config.yaml
d_model: 192
head_dim: 64
vocab_size: 8192
activation: "gelu"
rope_base: 10000.0
rope_fraction: 0.25
tie_embeddings: false
init_std_qkv: 0.0289
init_std_o: 0.0
final_lr_fraction: 0.0
seq_len: 512
dataset: "wikipedia_en"
MLP neurons of a small language model. Each row is named by its layer, matrix (up: input weights; down: output weights) and neuron, and shows model dimensions 64-191. Each number is 128 + 24 x the weight over its row's rms, rounded and kept within 0 to 255. Numbers have three digits each.
Before each neuron's rows, "fires before" lists the tokens most often just after its 100 highest values on Wikipedia text that the model never trained on.

fires before: ".", ",", " in", " to", " as", " of"
L12.up343:190146110168127146161123095135124166083133120106107148122096123127105134157071113129124079148175148128143103097139124127131125090141119118169175119170128135162160112194100105135156120161123104142162142120152131135103152104113106101116138105138094122116120134115123148137112113096134077145171106124106138120149106144137161091137113168147072135133121140160129148088092117121156142135118
L12.down343:126101124101116125125103156119160135134111138112093119160140125141085156111125129107149151086106119159139195137146170097112130076129123081158145128138116148143105138116099139199151153100120146096152125108138124088094130129158148126136093129095121111080162122119139141141132178132127120120130139092129108101120126136126079118136143159057135127146131134135107071167185079156148125125114

fires before: " ", "0"
L10.up275:152165130161164127163132107154146128133090093103136127134101097114125082161085127102150132146126151165100087123102157172113101173168147117157131179155148177143119068125149149107131133123079106113117134136140091121106152113105068119079172111117132113141128140108140114137119082134118113158127121101162113136151113132161132129128087140105102125121169119133130166135149111113141147101102
L10.down275:103148126144098171133120111062144123129145128156122140146066133141153148132153118116087113099095119146135152071094096135136165180133111101151131119123138092138144144144124123171096102108159154128124141142118128135143099142141114155115129138145154114127159075153157129071149145145119112138117120200118140141099139164139129147163106123118156079093091118178128104155099130174131150148147

fires before: "0", "ll", "ik", "ck", " Wagner"
L12.up42:064106086137122130110161083132158122118110113113105154141136143146137096083116122139180182158142071157102136097091120172168106142164114160137121127121096105069141150146122151148128137154146097130103095145130137100152144157130138118096129129157107088169147125154124116159136114089129156119119158110170173145090180122090132120135106086124139133134122162040125123085121105107117144166139
L12.down42:101109145126113118145148154146103130141106154111190157165149119127164150152096120176130126180162139126148164138139122167152103142112126135152142131099139099115143172114133140140113140095133116153155127125151129190136138139118112127126124159123075098104137140122130119130106080145118128122192098127125100125093125146112127131134128095110117116120109123141129142101098130121108139133099

fires before: "\n", "2"
L12.up269:112121148142086125151146143135128113129169149133159131073139111106135071119124094113127136191157117120150149136139109145125126167125148064128136080112128148152130131102111141162165091133129162106068127175128138147092128105147112116104129150143140114159109068143123115115105124154085144112128136098124140150119104088101157146130115142127150152134127157121147161124171110121169135102108
L12.down269:114117082129146119146120142087105151139145135100073115141109134157105137110126118143109154125096127112121106108131149105107177135130150148076128124124121142134138116090151144123127152127137124122137114129113187055116149168112145158128127125159173088122140145126120132132117156138137147175091120129123155110129101156110118120158152149182148153081135098127095109144124132095115185154137

fires before: "\n", "s", "ed", "d", "e"
L2.up32:141138117125128080106149146155130090122136162120090138130170093081129141115136118122143127157108133135139140133146115124149137111168176138115166146079087128131132113109098118125188104110129139120048162183119137128155124137138147088134107140118127100088110082124145151170108137138093139121127126082155186115126102135130160112146057115128158176152177090124145115108133100137112118130090
L2.down32:121106136158128044120130126124137126155120140119142143135137172138125130094165122136144126077116130108126131131139143106141081105120104149122137103132154133141119120132191159090146130133119143106196115120112139118120127173129112124122097120116172133138126137160121107110167083130125120099123156117080111150123164152068132139108147125126121162116148159103118176110122161134149090139116

fires before: " |", " (", ",", ".", " to", " –"
L12.up38:124129131079166117130122091174127109174125105057150118114116092124095115140134096137165151118093138148101139132114097157118097132138119148140159160125154129111122139165105124074094161106110100086141097155153123134139147147134139138140081130093121114119117113141139094173132133127155091127146106123068103134135114162168138108116103135103132083114149116156086085125129122140118172116114
L12.down38:156125122164118119134105124123128106111136143168105197116139136120089151134104137144095108042142116159165144076127168135114161119100159126130155087090143157143123144143110099144165135150161190104119111138137130092133116105130121163118147099116129155136147117131130136118135126099125117105112121141113131125115148141106157123160151114150102176162122066118121146136109107186143121114121

fires before: "1", "7", "3", "8", "4", "0"
L6.up147:158125132115085111132112088139100146099134138076120136139125161126136116145111058104174123155120148141160123142092128138135102125095114147154123125110136125140120156137121127098128137136133121108157115104162128159118094139110144123134120148141132127146128127147092155082071112076103114168157165107095101138102150141138117107093095124111153086139165119140117144109113123150109138146160
L6.down147:108118125098114131145129155113139105122144162137152116129135098114162124140100120121134138164110098123181140142086117143121150108146153090151116105117124111057116124124108097136161110119160157120088119104106107079106099137146154139157127143154148111150161119162130126135145106140115114090128154194168148157091132132140108138135101104128188165132120123126148142144180104111109105125102

fires before: "2", "1", "0"
L11.up275:116133125151122143129118104121069118139156174157161160090147144140117122171110125160095116189128081121119120126100146112140122184107138129122111136156169137147141110127131159126160075133152127133106143102102133130097157135130090145121165122182120135149105096101138126113117055128100136155139153106090115082103152098131145129112140120096112116117109152102113140120112117077138147136116
L11.down275:126110154107141183071167123132136117113160118123158100142132160152172134162104132157116157132118092084146110167140120129137130128116157157126166118135181168138141096101120075150107127126129134126083151105094126095139111148129129112107133112159110144131107094104123110106142150155117138072114146135072122179140133116122095081130108096114110142109109098122160103134109149130108131182097

fires before: "-", "\n"
L12.up162:136151126083103121112093143140111128134136136089140173139125074128132096090165098109130162166131110108165149110160106174067134103095143131125111139114138131140104131121153146116118142116125140146133158163114167129107139169117074117152141130093121059126108140102118077125132135164118115122097089143143142140139157122115155155121128115110136102088159144123137152120161170141144141110116
L12.down162:173129118165116135165101139163157165141159095129130095148147158156140169124125093130128141177127114165125167157146122086129115145151125102118152132149164150127112141112088112137136136121043167138134129135060111109107108142128096094123153086096077101126136131087120133088112115110164141118065111133123080143115141138095141138112121113121186128114141102147122122093133110170154135115120

fires before: " |", "|"
L10.up223:140126103083103130145118135165103080115120121125146108062119110082157123112107085117102097141133081115141165139146109144184124135130138125128123198092106133136081108141113157112119106145150121122089141164105126133099127104129147113149163169142120094137140121104157116136137129141098121105195124161162121094110111126108152139133148169140105131137157180135156117115114127090102165156112
L10.down223:129113152148144140127127121144103141130091163123143111098092120164130127160140166127102088166104129112133185179128122125161119163108118127163135175065142126105106132137120126085121113167142131152130103144159102114161143096119152070141110091158122144129132152092131105116139118093130182156116170137135136166087127133127125143130108106101096182129132094104140120150138130129128124171164

fires before: "0"
L12.up379:130174109115121157113132089134161084152156154154149125136106150084161120165108056157096159136107090136141129120101135074140132118144168117126130150136134122093119136169125118125128156140127141122088151114125108139129137085121104146098152136161125129134141112125132065137092087112123122166157187101097118117133130139177119134108110152135133152094134155123130135105131137115131167152133
L12.down379:140151133114201203156098141141140098111152140110148134140137099172151142135123119080103108156156124126144125109060135124112134116128131126105138130125098156124152162140105130110149126122108135126137100126151101151090137090134115114114125116173122139100134170090164119136108131129156128117139118088144115121115095139156123075104139166159100122114068157166141119170133105119122112124106

fires before: "0"
L12.up89:134122109146107153124129096117109101130154143133164171106122121102162095134102066086101153178132115150106149141097112155140139129125135124127135146126158133107137092142113157129125085154127120089110149139124137099114149121138099120131143196181122079131142082122159103174089147125121082165161146107118121088102132117171163131129109146126113159115130141142152129116145119116108142141125
L12.down89:116136153092140130100116095120130126101136124113185146155134083067153095169092107132152141114143139149145132154122127144103086089131112132140137144101124144169152178163133094103152108138087122139111144161133128138107120075141130100128148108150156146108132147149137154157094172140146141127152134130108094112109138116130144137105109122126156165105098145152146150117128125114137151177130

fires before: " by", " |", " to", " in", " at"
L11.up335:111108133136116105149121117119092095108119123106153123086096149108134112142129078123124130145121117100129130156123112128148123140136163185119153142110083133115118094140078160090113126126155105093080137126165115103112168149077131116186122167159148129146115143086156096122141101099153090146192141099148125126103132107127150139119128126152122121124199134124150122129174094102088162130135
L11.down335:122159181132124122109143109123121092104117139087097151154118138102111102152112111145117129100134155079120123144101106107086131140139120129143138128156151110126133129136171101098095182094135146098118125159163159129107205126122127147180085155137095166133169078143105119154128151152131144134164146149092182148108146107151095104136135140162115079147155120130122133192130132099123180138142

fires before: "0", "er"
L11.up230:141163132153134115070129077130106109112131139115154132135101112073176118139119115113121124140139122129086136124132119185145130141133168128153142181166135107132120078130104140136151111172113135100100172138154158142115142111129113142129161172180111088147084085118119107140089141158133110146126120146121101093137125114157167101097127149140140148135130118141178130103136131110097163157120
L11.down230:123162156114131109095128093155147145125130130122143111158129077113175131105111094146149165131080159142106170150156116161100102113131130156105160165119107168121113140118077120098117138145101143127156148149130113141136143097142121087105133130130119125146122156141138120118093168140140125100123105157094108139121123090098155117099115138124168116127122119145202109097123105114165172139132

fires before: " |", "\n"
L10.up325:099146097134145148155140134164134085118132144135160121075160084108155083114092109099070113162109081117120133135136113130184125141124136092154122160095091121137113120119103164050155119129136126117118099151115132103110142150173123106130119185102131092121125146103162118122156132132125131110179144119173134144087126116120151112131161165104110156161121132130129162124143133101098149152129
L10.down325:119139107120110122114129188104100123124123138094130104100154098149156107131118133129097094157049135113150156116118147122106149151165143098162125096128119159162122106116096152068155077165131174121153109145122132155128120109147137128136129102157119086126124109119106126122175131159122136182130136104172133112108160113150159097110160143118148154134142132142127105087130161108128123170114

fires before: "1", "\n", "ق", "2", ",", ")"
L12.up164:068106142111145167092159129152137142104134140133102172134124103141085112134111143082143126150109104117126114138091108130098151100134137155165103110145183124156128143140131142111152094171100117120123131135153130141130148118133108106102151121178101133146120059083109104157119119099108105183125108125158172153130132103147108118127130097091102157162132150081087130117151162115126138180105
L12.down164:165099131124114113193113185156165127150131146126138135129159124148177096095133134131121130170126125095123091111165180086113101119120065110136116111094121162110122147135145112157108154125101134107103090123159094104137117116159145176120093159148126117138151142125125148136157137139141140143134112121090114101136149156116128118157134125094190146140084101141125130129150093152135075097102

fires before: ".", " of", " in", " and", ",", " to"
L11.up240:144161120121137147112132131090145126096161166114113162073095138146126131126144108164106106122146081143119114117079099144149137126126104124172131115104159126143079133152068168152119117133123130152132128112115154159123109125172113101132133135160103117156135091163169118133091132080154136143166115110171134130113110141156175125118135157126113143153120169166157095105138165070106182120130
L11.down240:125120145109104098169090088147156135137115128114088128161109125081112109104125129138136111057131131152133161124117128107109131112158150089137123126120133146129111156108098136146127151135142139118117090132120102120108135093136134139145102103133116141136132127136148143136105121128114165150124147147161124122181137135119137096137175106101155124165121123128116098135130127091127097073111

fires before: " ", ".", "ed", "0"
L5.up362:131104076163117143123153127109142084071107154124141108153114092119181113116113105141100133142115148104142049110131127148142118148152144112133134111130118138078103123158145114147133107092133122140129083127120134136143133127127127186096135100168140114138123102136163092166144121133155103176134129129121123139082169136143129107124109185152079107135087094072097132124105115121152131128117
L5.down362:131125135103130117096099146149121131143169117134101132102102123140109168113194139155170120111108156136128157123139163133113129111116158091119080130152140120131140133159114096091153143142147103122111168138096118159103069150135138102160099105077141130106168096125116144141125146141110108139132138145088141148133107147117138124119200111137148104120136148134109122133102125131136118168094

fires before: " ", " Candidate", "8", "0", "3"
L12.up335:102111117143079130116134080158118120106154121095160094110103147090107138137119145134121120148121115091140110160137153187154161114131155125185157128106145133127123122123150136118165100095136097124117083137116161165114124075163142145116105154127134140132102096125144099119080076117092114174145130137131094114151093171137148131114089121128102150147150111105140123129129136106134135117086
L12.down335:135157110102133133157125155171123159161140099127141126169106167127107157141145139090131115140137150101139148163105156129117129106098148087069136090135124198156100142138102147078123130110124141124092092108111136104130123137170091145080142115107119146111156146092120113107130117119142125103090112162159128117139098123149107132146104102090132147142175102143135106150148161152129091140106

fires before: "\n"
L5.up130:128114107102121145104100115136085135136152101113126177165108134087119095110134131117145114147125178134125164118106123139109141093177157141127125107109159077124129157131140138131120050141105105111124151161116152116107136125140114149159138133142111092109088086107181149135135115152138186173115093116163141111095151118126190139096143124102133128161157128111143119116140134131134115139114
L5.down130:154146165131120154131132108127161135107124160124132124132114097174132142153073133140116131108139125097130122156111142141091119127144116155119133121167110137106125128093127117120128142160163116188067117103118121130152134126131108177110154146124114129168151129116109114127159112139177130084086130116132127112140125139145116139138130120148138128119116123100100114131124147137115138102102

fires before: "9", "0", ")", "7", "1"
L11.up370:141133111118095150158140113146120149101151104106128205143130120129150155094082118162118135148153120089114137128115159102129119114142140131129149184143187105153112121154130109146096075131142093073120141119131122108098130150182126187100131149171110093121099111153092118122099144096102116153139124109122093114134150144144138124109116138124114140149153156112151137121139084125134131144151
L11.down370:125144144098153112146075124112127163108128110116119107082140132129151113084102143134120124134099148084124157108131158116134105090171126103125156125161123131150172151117123078127171135104113172146113119125096129122092154107092083121145149139120137118109134118098090127163153132138122155118136133130133086127129110080122130149092135148140135135169149157163138149145156134117112068121113